MLP neurons of a small language model. Each row is named by its layer, matrix (gate and up: input weights) and neuron, and shows model dimensions 208-335. Each number is 500 + 50 x the weight over its row's rms, rounded and kept within 0 to 999. Numbers have three digits each. A neuron's up and down rows have the sign that makes its largest values positive.
After each neuron's rows, "fires in" lists the words (lower case) most often at its 100 highest values on Wikipedia text that the model never trained on.

L2.gate906:477698478537523460492524538530510474437493532502574520503502521456499479474431428511430430383484499432593556495415461531510517478453436463477406550503585472460471452491419472527605488447462544514481556549495500507557472561456464538559447513446484488513497491534498497458497484431546523526451443541443501558485459507453484452548454460450537479549464471435476518522504507464398538509492
L2.up906:432436531490470580522468554465449502520523403577507607513476480498520419504523537536480535521475548497516455548460537536550532475521523425521508644468426404359448484424422485490510529475520466470581453487573522564456470490554428452474478515505497531483506552451437537471451491525546458486516516537412526532566516504475448501604505418498563512482486474406476462485452351458522529479543
fires in: "that", "i", "which", "who", "to"

L2.gate1247:482483467510598451458520494586462535461505454476421466421568578488473527497515480611446523506590505532524424585523505507499486479558502469522496480540472447498451477338568446415557496536523487378551393414456526465543566561469501455476540542482497424443587481507434523396477479562497392508478541529424496573506454505418479544495480482497519526450437484445417455484554543556529578489510
L2.up1247:508458529510538561434446573488473504455515469453556457406428554429540489466482601480471468471504492483503516509529456464519561523525485481503467446431398441524479540521453498525518543527406497456522468454505512516539577543514486458469520477542591656512519526577518504472458483545436504546511386524506559517482463435605477537455445523548441437584477434525509495416563569495442431417454
fires in: "who", "had", "is", "has", "returns"

L2.gate814:500474536479501529413530480473454536466400431522502494457521605418535527483473536505487577488462529600552546546551522494536487577582479427541520478514564507486459550495464473401437551508491438579537471446442428557475543502585493461475504573458525577521483403512612495507441595499542399515473552560456527524561458467513472464527485520510481528457548565552508532474416429475511472542531
L2.up814:520464458563578497458471469463435520484434426606485410482562460508540481506440514530441554431495543561503478514514439481414458450509493391476451472452522607503402498509459451460508532483544455472476471436571500463509485585437508479514449392476456537514514445439473561508475534500396499616508654551502440431550528528486476491533488534587445503464524485486521417507451529507434502512471
fires in: "to", "a", "dice", "into", "group"

L2.gate338:578518556501457616471451546464425480547445440510557497618523402603495478498368460609457521520470495614530451415555529478518484483504499495512459413498412579536448451462551408539474584560594507472431482415500413510477523540518483478474533486481572523498540518512453488429482574455459504481525428482414585509450570473481446440538530513573429477518477548511495499486464524480557506460524
L2.up338:533576540456450524455516437548523474463527455561531482483468579455522463453542484504559459457483519509430486475570534620484453498482586503631444527547518427584590407528442535425512443517472446493508437502471483510576499584434481586502524448512404373534526494522456497522550466546567498567519495445507525489515430527492548554477463460528533482530455508412506445520491476486522521478457
fires in: "years", "father", "career", "time", "success", "as"

L2.gate747:488511512493471496498497447461532501486460514430519508473426445512474457606501499475518474491546523522568489554441376507491487431538465444467407470394470450468445535604512446435530464524504472442482442461418577454540560514478469400549476542512547545448441499490618505482464507499581478535543497529518453626561436528491524425542512466500505447514404528477490543467507539541464594514570
L2.up747:474518469483466534534556488519551473490375483472581400510524446540412495453511540503574509532540508469426484488473572487542530557619462576539463430447549496563435504499446493466565639459572484511471466467598573467391504610547445458491506452404496504511475541517506580529451549413480583549452538495470467531392571487457582491613483471441452392496501482444484542460502597481490482512477
fires in: "title", "type", "player", "name", "format", "candidate"

L2.gate931:523573499523567531483530428514516622476559536535526598475475435499501485537509456578452523544476522474452474568519479506569419441495498418497495487463403419484506504432598505476467604450383585492540489412507535417584596507509509437579491509574495523528517496443472606548562481518554563606446526525368506591536425575502497530594549535462532563556551487455554453403539485613583504496519
L2.up931:516510522476445419381534440391474626560519485581408526445508454518447482520446469581500561499437507423487549555487475523613513471396541446461514590458448537454514483556569441469533599520451529511478471490471485483513492508523492510373458574492457521479466496549410518463555512385500472540468470504451487482548448527466502440520545466452487521447597445519486435477472475534562494479462
fires in: "2", "a", "l", "200m", "study"

L2.gate227:502555464544495462409644512534539497522558566484474478458450471502455501473505480553487428489536483517499433425459612526440457509548450546503513480543479455534524403512546497500504506580389533473378404520447487507469504504408451463423575418569467539494543491513407587429430590495497396442372543448499472531439447457461454446442508539505493480514500456442489506550540461480498508422440
L2.up227:529465473527438561518578474505522541443574393537492530485530442517485506505462492491507538547454437504492526518471404612521585507387464563590474552507550589494511477582491511571478516444536476496519497538502475543617489560546524444478431370521528509498454512440443495449582558502463537511585496502491574511484493528538561487478497458439442614471498441516428538466443390497496504598432
fires in: "that", "place"

L2.gate748:513518452444446523495504564501555453535446471621455467478483535533373572354510495509475516440542465524466542518429474526496524540508413554373452555521436454510491583454478632477487532514477392537482473437556530383526532454594495490518528475511489587518541530449591509466521385509556560571418465492485512518482493519579444481571630536524556590519544533506431511566532479410549453468490
L2.up748:473466413488493547460456477521380469519401453492498568590509515464508585417487485533524486586531520553438426567508461513488429481615490461565445509585403489533462557511530500493558547489519423449447442451491482487429523429456522539600512608525443575529556527516509443501603496508500500519487539485504408489474461552537395558471549449487536553469537400479427516488528532513487542479542
fires in: "city", "area", "late", "what", "region", "massachusetts"

L2.gate522:424500547494431525497494498505486377487483526471569455484471479540449499465569474452452489450437519484558492413475503527503458503459507436491486394519498506461461480529596480524512588486391394528478409501524593490475475486509439520424534492487458538578530477460339506463546541571522506523473512555443410398508515523498507485482430548424537648589498488357489512508402549511482475486572
L2.up522:522480476489576415598509453567496443431470482523535572497489526509481483447493505504403478395504483469511528503564442489502424476509545509529435491501578427473451538519531538468496515489479516495452426452546527452526361554548438546487539476449539504529462479468569452563505421508595528498416538565545379421482527530464440474592458533585381538451473548505533487486409458540517567433513
fires in: "which", "it", "he", "who"

L2.gate871:530425534540419470457481483508566469543493529581585550522509427466481568512490454524407504502476507392559479453518444451495483507589553488440379492446505477492588555673470547460523485491530534522496514596498518564507508531462466595571465484547472547488526551458388479404539531414467590496478550505433434493579476415516524513482550459462538488432437460477460546546538491533499499461479
L2.up871:536491551438521546552496510528501522489450533433490563556513517486533492563423527601509503614564517598596511586517500448455468453456509507524474478523496480525487522522529521476503500527522453505466487474483527482463552500496522521480463562545509409470507601469410511447540495476587498490496409465444562564473421471467559422442460441452512485498592471453536525514620492634500538500502
fires in: "however", "this", "name", "often", "geothermal"

L2.gate131:542496454505485463461626518425518444492514514531530545393526546472476485532496439563395524509562522505470545523544526494401443538498500474472391517566480531599435543427436537508424516597463507443404465463531460431487482480526446606499525522574565549462457487538496554452582493499526379469485515452550521491509475485575492542446463443471596448592547546490473497512522461485485564487497
L2.up131:482464447352453476510547497523564475459486461557424532536519533446393410509524555564500563505531484571457531533503471479510475503429530474542516511423525510522462426499511492569485531467512473468453508407533472547493484498539634531533466464448533518434457527571615520485532549501432426450563469501500477549463404516491461569517460487483488449535504544550575434487454500469467546534471
fires in: "did", "death", "votes", "died", "does", "teeth"

L2.gate910:543500474521457468492476545582473546564422495450574536570459529574471568538547508410528524540550536492445544521495471445525451485504429544629555520564460453497438455456460477386514508550424411467463490637574582538549584435505542465491461501538477440434506546531508537439456537557507578598545517534545419447445506535488505539526391471494419509461465533389479472486448459532529490388430
L2.up910:485563572552549505504436499520495570495518426470441499490504494539442550442534562575463413428478450515482532454417555530463593482516443547460547532516504467523409487530425499460490621549494490521570450479485525501537555509613494518509486595453443499456386525551583551492451557544511590495507455500472483466426531475478369500508464549480516549549354548503534573498512453367441641568525
fires in: "since", "known", "art", "to", "present", "before"

L2.gate1025:573514516487359514393588572423527523598428458550456514578490543493488395539440495481472499502436465467423452507487452449464526537505536485425514471508551482525555471433445538472548618517499510421512463529454570521613461499485525576524460515499510491570592439486479486416522552522527580521420436537468506541547426432509561469490551484531497581503557494527560515513521467522499558531474
L2.up1025:511470454565504497468518506526512539562484467509516602542432487517504428473482580474550537445432394490554474421502421552460518506477513495475477532501566496434498542526468574516484482563462493563534500544517475478490392505430558510457417520532533466509548501612472493499507540402566523484438530471562521373511516348591556516548402486576584465591497453466546532416476568454468519522525
fires in: "for", "of", "as", "its", "in"

L2.gate1013:520462483483459512442378548519486518435448492463490531527469523492437572517467490460428518419564520556451563532547547511487479527488529438524520472533407507514490462618515317479521485562407498578500451549495497510504563529506568542573579506464533541451479565472563510514400401614478528519408408447521536578518498551528496418545558492555462514527428473517432606469437518572499512472444
L2.up1013:439471556572542624499546532503453607463526425524416494563515523603526519478440453533460465473412524511477497527535528351491540535505560558498560485469584394451551461509487507459579544466530486463403510513481493465470506462560491484510466549483441469514512477534499484526520515499537478391451525515429494473533484498462502508384463511553466483520536561467542526492530426579497577461514
fires in: "to", "through"

L2.gate1212:517556546500437467509520463424478423554539500437546562485448493583510527393528413576445581517501472498520506487439493453491517531484435481462358521454464570450423584482452459477478509567532477513519489484411499579538534535605475523445650458534541489496518546401380491475611482496564480479530466460450482556522528450495567535549451565455437555464473558433476542470567438417526471451453
L2.up1212:482554475503497498428501503470494542563587598500482490502512612590424578543512571549425390503336460560513513500517469504450495581519531505512490481517568469373487567483505426515457585505449504502439394474452533468536455547509575500562479558521495583468456449455503540439451490461508487472459565462470498478447462506483461545501524532499402542486368501478558410468448488521413589475494
fires in: "as", "many", "they", "he", "most"

L2.gate312:486453415493470576427513438521480438442506444410487556530500490493439549525553458436524503495484461546450522478551514527493516560462502462410428512566503592479468508561479434532524512507570412452564516542470502479507509614536503488407495574363483456521508461567538540549452521449490473584490492507561476477428480487537413476526522525463505553549538465588483443525460491432447547475479
L2.up312:485536502514573479562469443579472495511487486467563462438346484486543519525473529552526488553438512433554552486571536459432413529474501528507566523528515532553405509583549548546522467468551434533501506569480415512497529477448565477525462487437595502522438619434544508480460427507524539553465454549471551470556538547430455508546541538499433449542384566540553492496414461459398517503516
fires in: "of", "along", "at", "above", "time"

L2.gate346:564515558535449420412480458425562480465569541566528528487589499504547488467488414543479493519514477510511558486622493529431477510544507510520494499545470493506477512484463513410594568561462463518499441429517589482474510483491523540498514488436604529509610517562435534509572496490555537514604519498474485526504530476514439496518469501445444572578546557384536523511687482390457545427445
L2.up346:481514476481558468471526467508528499513534459516469484535529490439505459586505475554565477470537604473521495611500602507468486419470518515462479558509450378532539526577489444450452439515385460573472402486453467537611568522447482454446508566573463403420369466515506526503454403501490504486453476501481455535590490482489542458574457421503516487492426430508446518505515498500532476431627
fires in: "the", "his", "a"

L2.gate328:553485531482464471425578521486477584498579557507528493452469454545517507371593493444466442454517431446467571513443545527507508482471459529494390456499529571462553458494563506524571496508490380519504496484550435558537447586510511630493549389522404450571586462474392468496478567498498427508570528522524489452456578594440506524457513498472543588576471440466507497546457526457463539556415
L2.up328:537504530539526436471423561513493462467559540463486531495436470515496493491582521550431454419497512441591417459578624505510545482557478471545476482521514518511427489510492536438463556417502532577516503379555550430594499538482393488502451538468529510499409398487548520564509486418463453561465473416552547485444536472545436477479514445445499504500474466457506494470530559516551431463410
fires in: "they", "most", "first"

L2.gate848:477399475479411571500562515446489556536481430589518593483513562430553523573517575497563466507515610511498353551407535465544420386532546510515528529525477541550417505485442449486542527532494485479489547448556483524443478513412474429493477514579473436519492459441394490488516435539552466565418595524432479484485538529441399485502511457498507596579532558518423503455468512462557497481572
L2.up848:476547482547584427525474543504472485472562466491499520470490533523455444565502421564530507554480522509576492475546557455498521546596543482588579459520528465474475463545538446563448436541487426457454538524546468479430486509553566468572495435544459455475568544424425451501479440410508525550559539468482503376455530457591456553522529431528521493522502482455457401507341532465494422500445
fires in: "as", "end", "time"

L2.gate785:517497477497518516483420513564529597522531517502563513453499488488512455465492587535484474513517483416532380432541468549435579402496461440452495510549556502492541443536479522374522516430486418501422490481514538510557513517480450442536532508522494462477490536462574573561335542378570521532404445498439496512448491480536360505531534420427442438455426569454465570453467531445506537461550
L2.up785:523504464461501508474426427540512527511477539523422566518510535487451499614557570438586588467604532576606463553564468537505564437467492444501521435490527459480475500494513473500489571442554434421475460504476598587523461492428530607535537481535484500547591557382384569529499516528511569469522442556475462528532560483441503482474474480510466451439552519498523458525491447409518500483410
fires in: "end", "of", "office", "school", "museum", "express"

L2.gate61:509515483529522503480511484455446478502392495431506469560507433499508546491447401543462404508452584531533503548513475564588521501462475472471510486493484446540470565517455521468507510548516538458467597520550571510506496454481469518507526505461494505382549336558511523514509564471623470520540573609514555416552519510511521555518424543480507611561549564510487475461467532501518564468457
L2.up61:542579486579450594489540530509522457452566492406461495570549474555550515555493475469493468562511505565557463571521448489487473433551474449494427456566535560430539423533543495531594486514526536444487477522603605508494518413572492448526520502528566470527523456516489498501468493470517520533468420497383579486551443392482516506420487580558565488443539444595552516508551511459510504520500
fires in: "from", "to", "september", "with"

L2.gate91:474456441459403517535525473506511515527573420459565516559463479480413556395580552587520463360467507558437482494505532565491463454501515456471417505543569526482477539531466441436514494475456580464444503462533501463564472437505454508485543431458541498497560504496383536456559409553563548502465489511505489523528386474529436509469524461551496537499529564522500508549505517447386464513493
L2.up91:446531442498469529523472588532599446546560531440377483471511496488546555461472579464511467361495543442415553528573426572497576500549428479456446503512507492501596504541503529517657514582364472586551428539505454465531554566491543499512484549498572455547413490503594514578424428527455499516458582486489474538473508471464462458455549599537421441487549487479492503626543474541521460568511
fires in: "to", "would", "must", "might", "could"

L2.gate200:537451491490612550509525488459473476504433509495449501428499531547488434533555468508520396470471452478553544563445463513390557481491483479473406472487482540451541510530553447480493528425414445420491424373488563500544538481553519523525500495413585476533464430575535479570533599507587438530507477493470634537402569603415518545578536485459502571542569599470521450519523576493484550570572
L2.up200:519525536510495469464483376485532522463504484497446510453580453515561478453566464490373541556547442511466490493515424616567524601490495560475497454556518449540444516525501448481538514444464446500566453456495473479516472496535445454482512556537416487494495429516571514496528395570518521513519462583536464408527456505485557472530457566590617513453503556519525531532519484539455486585525
fires in: "of", "number", "males"

L2.gate46:504506432471519533582479571530539511364416524495498528489473457502512541420443499508498485474486537554501489555446452457536510509411549371478510578531521501582438514407514622520450504566503453462527460533540487553565511494428512484552539471551469482539532432416489511523587475549503495481485490516635503445544453572530455539382521438497537469456490536450586476538557471442480460514512
L2.up46:503448508538469563579488488448521525515553431468527485562464496581494532502552515502583488563465568549525542606409515529545444607555589520592576462465578502511473606549416429526499553488499513585521493535465503508459453549517489498438496411434417516562474552457525470534573577493557466501489570544494506497452547477527539398518394466462427498505547629518445448463394484497497557531545
fires in: "that", "time", "way", "means", "up"

L2.gate98:602468464488562511479402481450539574439495459502516522509450505526557453498476516502589457504431547501601552469414510474489516520574490540482465471408587525578490553528463533545458444509563525493478474510460553501428546525558527403453503518413496534382447577405525543530513580521511563499521564424459532460503530495536488472412520559527458495534554529548450497488463495511537545452496
L2.up98:454497514540454550436465529440534459469567499519502485521498497511453496489544519474557492516487538538568478574441504486475499446523541454575429557496509550526452540523495442468470520596419368571429519427451489533543434559422529444443509471508461468570486492531540455569503491518526527489451440542468524533518594497564480427485476487490470516537445477547368514473513539443596503492530
fires in: "to", "late", "1", "this", "indeterminate", "september"

L2.gate630:624562535464524464443563490423606567555462500468456505536519560496539512466529453415452464549522483516547527472425444418528476464444498522419448523553511489513500476640558464541560562496519554470482530484506551489492478470438414524416487437459522541407445548507416533553498534503532475459420435470494507494586532538541473594409501582500561609584552541483393477540534463368502496535507
L2.up630:523519489480422327470485421477501582572575457435569569412512482434462547550484486493495476515531497542552494521526412503479416431496546500531472494513468426404481471438571453490545506435522469534474465539454567499538550514521457462480531547504439518466499422602480507412501628481549568428498558589570449410493476521455511564498565567559496529439448555466547508457558499511497494435611
fires in: "of", "medal", "number", "and", "from"

L2.gate300:508517472562512514492546526524503530494526491515530484446482495484526574497490499532557448469465483565594497425499526408533496501447415462546461533466440535487503467337562525422629557420465524419528401482367556549507479531496462534498497514511480526490436487420543499426466543563533516599492442568524446605460444506415507432431521514426363527433498446488519500538562425463526545414557
L2.up300:473545459547495504560498450457431566569467475462580504537617543483526538481565514529532490486577498503484452483604550397577554450467448483451509502451544616511473558461468481452665507498525510510528440459481531481498420508466563510567513567488506450481483464486559508483502546448481434413488515506508436420429431435575475471452573434436552402427447504509519458538490401503457504464475
fires in: "it", "died"

L2.gate343:527468391491595468472524484476473513576542536532619508501458513444534513450446432553456411457553503434537509498551529527545518481422506522598490627488389522481545512453444457534473533485471540421513440543548436572482579502506498512536554511426506579526479524493488449409464497469589535480509523478483541480500412501544429498521501609519477607533553622529466432389465496493550447525514
L2.up343:585471523526601489474457481407439573453494542551473554418509427530557421546494507462467517489489459516427514490411558546476563550503407448534482497612475474422536533490476410412549587450449498474502484412532484471525438564524419585495476532504531489523620443594610567552495568533490508533580362408508483575414506511473578512480529587438484524472541543569518483385497473455477541537426
fires in: "of", "few", "number", "variety"

L2.gate863:530424487526502442621495462493494483525505611627553478528472489478466491497565419491359488506392475468520450459451482503398424514434572448437370525542460582447589430444548508436475511475563522489521464433507515515496502511489523567539495495551535498443524473525435523481548526541483529475468422461398503525483444420517486493496586465387482480421357595473487410561514573485494475420555
L2.up863:480526516524498545451430609494512526496530414495428558595507469522494476464402575492531485416455455569468469603573477477525385496515568491515525591455503562458570586459443557470617518617548508465535521550490545471485546572526500621493566450506463479579474509487514582396450564580488417493561516535450501453552522525459540470443493451594537454459553521558478586479560465519494455542432
fires in: "however", "same", "this", "years", "months", "next"

L2.gate133:490479427563620451458507581470486405511581543476509478467489509532642566494484441519546434409447514467564459547454499558574482513525496483458543585557473506576468511510499541442573477589389586425533516477497503479608521496474480463479522483462536557481553525582491513509468521454592510434479502553521548496509531430516529547462495506468538576453500592571501467529556582518509576539481
L2.up133:471553457562498505550494495454560497454405561529495541522580442545515602629552495547619523495448443503477472469543486507497513524594477486453445467530458536472493494543489512426612514517531527391444418459524469487454470586520550490533482593408430505426492457506546556578575542437488567514470494548576522468533435554426454472479502483500452521542552537522490576482425556405589557527446
fires in: "to", "over", "against"

L2.gate1189:437533545630497470524575492495507493471478681581501522509456533500477628454398476520504498503404447512589634480422427608529429501511427568455539534574484349509463546548465452544444485490511454427420536492450617457566465480504521534562484506499534503578601486432446511480481531448558511525467551507533454471544542516542471501580481510514485489489512445412525416473464473487438518551461
L2.up1189:486573518505547558616500445588505480378589481491497472554556498459548522531564621589489509459472453566553511457558548460459460460440612605497557538477487424465514524572490496517455484464450421550574540467500501520592434617441532466500441509525484473553526445449403451505395486398535476518544485438377506422502498529470552493453559533552553405510559506509475509589546439488461589518485
fires in: "was", "were", "it"

L2.gate738:484486451497534434450481491485514495488464493610446426489577578458461496527549480522585429561559499519499525516511455447525479508546544588460473460418468478418554519458475464474557590472520530580462448508521602487555485486504446522595593481555543568536571498490506505412489482529581521473485408492491419484534486482531438497517425585464464534548568569420550438504449452504457494440602
L2.up738:450377627516484477486560559471496588488437492549503470497482472462506464410591591508443494511489529510532553514477480486531420453527466542514555562415570474596524463485520591512461548411443409520556431552510518551495394625548443505532445471484572458562521542516513484483531555458456511576565472533507443518487520461548509424623569436410493473450535610528406447447503523496404409518527
fires in: "open", "classic", "final", "1ª", "kg"

L2.gate278:526481501519540577457516545339515563595498426552518475449423575522446485494540452459485549480507379491543463489516471591452469426461390510574400529454546566588491446466492488517428485508424478456384464560433474439422488588530521500464439428511435495483482532523540508617486436500481556565514546440549566551488516550485367484518507494546511508541573475515486492478506461505582522468563
L2.up278:504605506441509569530525450527483576519486539555434484507539539484473488460502505470519513622487455483498509493492458452496571558379512492514443563477604451425494477480401399502391503499496546477521406523536474559522545480485470547565516474572502617501468410546481491576488635557513521506537480523483487362496565525539569563452482484484494516537538579543406493481465434473451468607448
fires in: "to", "by", "then", "now"

L2.gate247:566466490433451546508600563562481509499557492518573489531515477499435544440424390497415490465483482591556528512526472480561439573453450396544582506619516479518445454498402536454433542442471507527429461597439524455558574533482483610544544421526506504530436478475440572541508542457436493555483474530543477512529477482533445466481450478415427519608516484444406508390404472477495489466522
L2.up247:511501516514461525500560473538390527473485492513599475371486476438425530514569527485542476522552525539532477417469564530479514481458505429502476437444535530494418538485575499515479458513585608495482555584479496420510533457386500427495503557561510507540609556481493531446503479590512516535520402565516643633465536502497533513518520506543465541586540469504509522490472454516471485416452
fires in: "that", "which"

L2.gate218:556533585472507425512478465461557526499583473527574541549487511540487546490598511527496548573513448485572431478435438486533440591430564537478474595566473588492461574501555563458587498489535523527472470460442548523634479617466496596584451466579448482558459506507431519439534441526495565559479632553469449473506547552544449490439513536420508598603532521423457529519492428492503466552452
L2.up218:519505501525560538535512528433521453519485491397553483494522565526502466529475481452495512592528481487525511437429533511475582495517539564507447561490535515577486526593458419549538486358501472590508580533583511439544462634535514438540492524576488481554596538506538478591418511441492537516543543501488564404444543424568532550450541523517551427551558483534460470514436512472468493473393
fires in: "later", "also", "then", "which", "so", "after"

L2.gate137:541473492528483463516474474496480409556473555492446477492502557427501473497443484451414573501441553500537361463478491492473439515463488433622446433522452401502467501554480570507591547450496504489521430411538485519464536551482512405456458592408465511537521494449564486538479598554572493433506549460459465518507452537427438580580480518468509496442510495339482488396435491472387540480558
L2.up137:558474437451465521505535528509531466534535487481453582435520504500450478518528526451482583605482459407543485530497482543470371477498484434553537619575474478406530543391606515505503499547477499543547546569483579535526490527427379505510470456486490491481524526554495469517501517498496409517452553540463415501550419521513516656461473502471453550417504472458609516460516540534482502489470
fires in: "part", "of", "known", "as", "member", "plays"